From a checkpoint of a small transformer trained on Wikipedia: 2 heads of 128, no biases in attention or MLP.
MLP neurons of a small language model. Each row is named by its layer, matrix (down: output weights) and neuron, and shows model dimensions 0-127. Each number is 128 + 32 x the weight over its row's rms, rounded and kept within 0 to 255. Numbers have three digits each.
A block is one neuron, or neurons of one layer that tend to fire together. Before each block is what it responds to, as a language model described it from the Wikipedia text at the highest values.

Responds to: Mid-word subword fragments. Short middle pieces of words split into several tokens, mostly foreign names and places (Gir-u, Sar-as-ota, Kaor-u), sometimes common words (ch-ar-ge).
L8.down165:101102136092066158114138116088109112125151156033093166146166173154113151162107081183172073145115142125154094118166115158169141086116106140160121070190153121169139080078112129101128141192160152126105160201130144135158122143121127123144158116151107173072128162088123191137117111142100112151193112150124088132092133086104150148103193140136096202152112153078080154115111133118125129154123
L8.down228:128152184160108132100150133108124111138101148140104075119128124076143101096076119146141124136162128109129113101127152103151111143107133105111123118050163120146142090201050109071141163139191146146128148142158121177116107102148127134169131073146129182100163157114216141123133133116120094100065097124108127157090148112120103113086182170092168120157176155137109111089127107114155139140104
L8.down280:167135219203157098126131060120129134170126132154105148107136144122105136124141127112181150132117100160174156070088139077147084072083135147104138214160127128149104133165109061115107169155131161108176129148092090099181129126157065132085149118169099158168148099080126097112151152173041131128118141126142105100109185121078098153087145157113047134065092095143138106160134106151163151149152
L8.down772:158127132110146146148137105125102099162117137181119133124146163152151111074129159162137119175110130145133117139132157124132125190161122126113128107116104120153171092110141139109106115114094154105218132118132147142155122124110182119154088131110107117126110142067141165116110117112077155129124098131147172121125122090138154119084167130150159097119101099154142125146155121136119136103121

Responds to: Mid-word subword pieces. Middle or final word-piece tokens inside a word, mainly names, especially "ul" in Paul or Abdul, also "k" in Deshmukh, "le" in Chevrolet.
L6.down245:171137093115132108107188082120070129104087122180097134173079119168153148113063131145125137147137143129155091107144120145140134079106061152084151146173164181096102167077189150096120130098138147140106085117136146165120137064174134106087108074160136100143162142099085156121245164114079126184197118137131096185145114131144103136120115108131156088139210186107133112102183110179090172127122
L6.down602:092149086110139155128082140104107179166112123160118134147095120099149143121082180124134135166107163174134116172138120117117163110167035089161091140089130093134119091109138104081129033149124119160162151049162149158108053126114145072121125125112194212153191109130061136110131148169118102132081115173118131155129172100101094164162094125175120144078161082120130115085109159123088068112164
L6.down705:096141153138183181123128169056169144174139126151141147130124135131119138097112164185095141128117106126095126107106132164108178054172164092124082128147143141126077157168115086095166055187157102129093155106193105067157150165113130081136147151163143146086106124125049116077124155138152121152102131150246149122143146122123118106142024127094093157172129099083154133151133151163177112149094
L6.down830:203147121100136130106108175156106137114062161136185100139134120122092102123129120133114106105204063136133121126097108136163134102099117149158099102161147099181082072147092083033159140162144076174167154127156127099090098134175082146137168152078134147115152121181106099151159171129100137114113111123053116096172145054128192149134151147092101165159138189199078155099118126132122150117126

Responds to: Mid-word name fragments. Short word pieces in the middle of rare multi-token surnames and proper names, mostly in sports tables and name lists, e.g. Dit-am, K-im-ber, Poh-l.
L11.down560:167193121114104121178175115147095096098110127177090109086172176134132122110075171183084165102079151108139175122216119124106162054119093147182142140129081098118087125097127126133123122069160132135114130090158112152177141148100164111157181115103116107145077098195184176129101136066142170118107130148114120108176083127133114066110117174099124106094105143148158167118199079180104156175091

Responds to: Proper-noun inner subwords. Second or later word pieces inside multi-token proper names, mostly places, nationalities and personal names, such as Jap-an, Tok-y-o, Dehrad-un.
L11.down834:160145125158120100143111157126121152123074120109063116144068162127145117103107057092166145170095147153154132168145154169166109147178061157140093148135184181140098134085097089135088127124142148122112147167115118100110139119171101100123108140143169185092160107106098129144174145142118102148122100118069183139127055149126142139085082125090111195160165131089162118128147099151118112102112

Responds to: Mid-word fragments and infobox breaks. Predictable inner word pieces such as re in Preceded, There and Ireland, year prefixes like 20 and 19, and line breaks before = headings.
L11.down713:169159118142172135173163154128153097066100130138115149093152187148131078118120135147164187118113118118116136120188120198103121108138066091159160065056149136066052138098149131124157122091132179129136123156073097145043125105120130149176090090169152111144115132089133143102142118093126102144151166108167152129183125129095194119069058149089085127139068172149118154119099095140175043127099

Responds to: Word-final name pieces. Final subword piece completing a multi-token proper name, mostly places (Mexic-o, Afric-a, Californ-ia, Jap-an), and also first names and event names.
L6.down119:128167147078118141140166123076108108086106123107158109108152148113142129133106142145153107136105141147139133122088155140149182166206110135148113151110120137137115157118124141094095181099136155172155113105087116131149086160178147127130117123108084183095079147129132133149119136153076109099148125150172144115107137109085150142134114121079142153076106111133138136122175146111194119124125
L6.down551:089152194121087131118098128167103129107159127140123126152114140157095118163141171162104158142112179137127134137118118112143109130125128136110135130079122131059148118095095181162113137087168188160092142190135087159138125125141074082119124111111130135160154093129129139109160118112094087110088100139207145115189073121115177046147121120094097132138116122071129106114150088114142183191129
L6.down628:131122085111143069077068159194128150160091105114144074072101116135113116110133162129113158077110128111112153155126121194068124150194184146147130129141145147111162102124098110180134079075110133219155138166108137096130178187161087110166161153106162141162138120117107112117200175074084090146168088113212143126161149109131062114102127107135196106125127115110141138133121135108146101163126
L6.down631:140196161121176124146155062149114128138128138147119190154129158204128106138114187127165125187153166148138125117101143118119141095128145157100138125157120144154095149111132166144122107083139151136064122173175109106102163128119140105111063199123122156148152144101154130084154178126087084150097121126103089111189161209133105134140136122101140155110092136106129126143157135135171047115105

Responds to: Table header column separators. Pipe separators between column names in wiki table header rows, such as Opponent | Location, Apps | Goals, Year | Title; weaker on infobox-style list breaks.
L11.down583:149190109128136098058183092122162145109162082135096112127089197139086123152196143079112124069110122101147055136086096174094154128096120170097099092143169126149099145095081107133197145125100142089122149114171101078155179099154103157140159140122131158127147114116097110158132106116094092127151110189000096133144092152127112178136108140134150143109197111169116176124145106130152117155139

Responds to: Infobox-end line break. The blank line ending a "- Field: value" infobox list just before the "= Title" heading, plus second pieces of split words (sil-ver, gradu-ating, NF-L).
L8.down263:113159097114112122127106139104069168089133190160145114125125093135208122154124129153096100053150054071149112088136117177141110161132180120107148128110144158125130137139106133180110139142216144130119198071139121162106121168154111154154088093124130120149170144174107126140168153081125137124105151121112133127115124151142089118118163132175099088121157068158159123101199119143139079131102
L8.down307:144085044145125149152191151141118107125168066147129105094138126116127097106132107131124127140111131089050115120119128147170148121116102112198149167154122145139097143153090100105110110180209100181138127176089152166120084109090136204162088104126181136156117172090106132180074118131074153100198147153115139144141096123136100139170137118130095115158104153117062173122115120113105087142164
L8.down328:103189078153103132149148119175121148071147093070152082157138106165136173121135161095055121145111137101150122132114134114168109162112115161158118208153149090162107127132102134116077138134160118086129089157105093154113162107072120107147140188138135170132132136104121101097141134109160039196151068138146125197121132146116114136115109103172152139131123142155149102156092117165143174156087
L8.down826:154174048140112108064106191128130099140172122121123158101118103118130139112109162135166130127142133123189134128138082145147117163113081124188173110100110095128098154132212107128179166134080146176138193092137163111078140122111123121201143145162096126138108101119155107108082139152121141083136123170084140039177119124096147168109099122161100123151167128137192115137131178144175121118089

Responds to: Infobox field delimiters. Dash bullets, line breaks and pipes between fields in infobox-style key: value lists and wiki tables, such as "- Running time:", "Ord|er" in taxonomy, "Player |".
L6.down111:111103121177116107218120108153159148099110164171098153084149142131157142124154179071167138126101119127145128091091149105123153167129168145132118094135111120134173107135097126083179099135175132114135133154110114166092125121093109110137146140127096111110094132160095055158208150171107115131122117153123090140122136102182116104112161099084101107110063156174139129159123107133221125128169
L6.down241:165117134134139155147174134156198135156107117100094109125104046091095090130160138101100159119091120103161115153123101161172149149113107141120180156096100118196124125112150129127102137147132120077136179144103103144125212105088112137155155169101126106140132167175119087130137135153104168153142140077090120106091159096185132051127156103146055061092115154112184194140120129071151095132131
L6.down811:113118109175103142146140133090209104131108167109115159063148163129154048141130202148144130082183131094135094165084125145079154120124168112076103148125126146101080115093113144048101172222085138104136152185124164134117135105116124110139185127122138128127063179096131057128148153169136110104118074092144131185123123137088088120128140126137157168092143094122087154169120122132181142156122
L6.down1015:135090106026105117160118129069130181121117117148160200123116060100176169106135103123116093157097090103129088137146112143107095091121110152137096114174106111099166096120116167159152144118143110141144129178161105128165136093075110143085099054127079109154154197142124133217154118108121119138157109128093093142130149163111186075200179149159061132096144177097128154178128151135131113131125

Responds to: Mid-word name pieces. Middle or final subword pieces inside proper names, mostly countries and Asian or foreign names, such as Ch-ina, Pakist-an, Qian-g, Japan-es-e.
L8.down117:140180136104172119118166073066104111130078137123125135123155101114128076189126122097104116115060122126180202121156176130155195060123079110097082149131132153094130085182091144104158093201171199176123099118162086145144145151128132063156081135134148129072168136140107113161113148110102137129088115094118185151103148164088174134131150201113167106065180094098097142113094121156160131155085
L8.down223:090149136144124094183143110121126125096122107075151098142081064133197130131150137114176154066115146144168193107013115149115120125130183135171110165126140137152106110099153154143067118052152095125104163145105098058170096148144127104135137125075110163080170123173134159093183141167131136096091176162131128096125124120138142120118164143082098122117180099156196144159125157126127112135107
L8.down308:139076129137123174180122100126096129122089144171138162089112145204096105099137142093134121184170128138124150100120125148127147119150194119081097049143157126120098148150111150123175196114158096115163186115145102128174113108109137158127123144180152147138153133120088156126106127106127159091120115126123176140081126112157110120115094107126085156102117210183075111110127073094116181132122
L8.down448:102155072131111150142187154142080129089141172085168076158103111142170096194128115118098112097129150164118180185203118198135141130113125181143129141178150201140174065121144083129083130120130100162143137121107176104047133118154144140157160108078150141164082135152152108111137118095128152108154147080097101163096084157127172160131143183113136096115156150115151117140135111133111146131104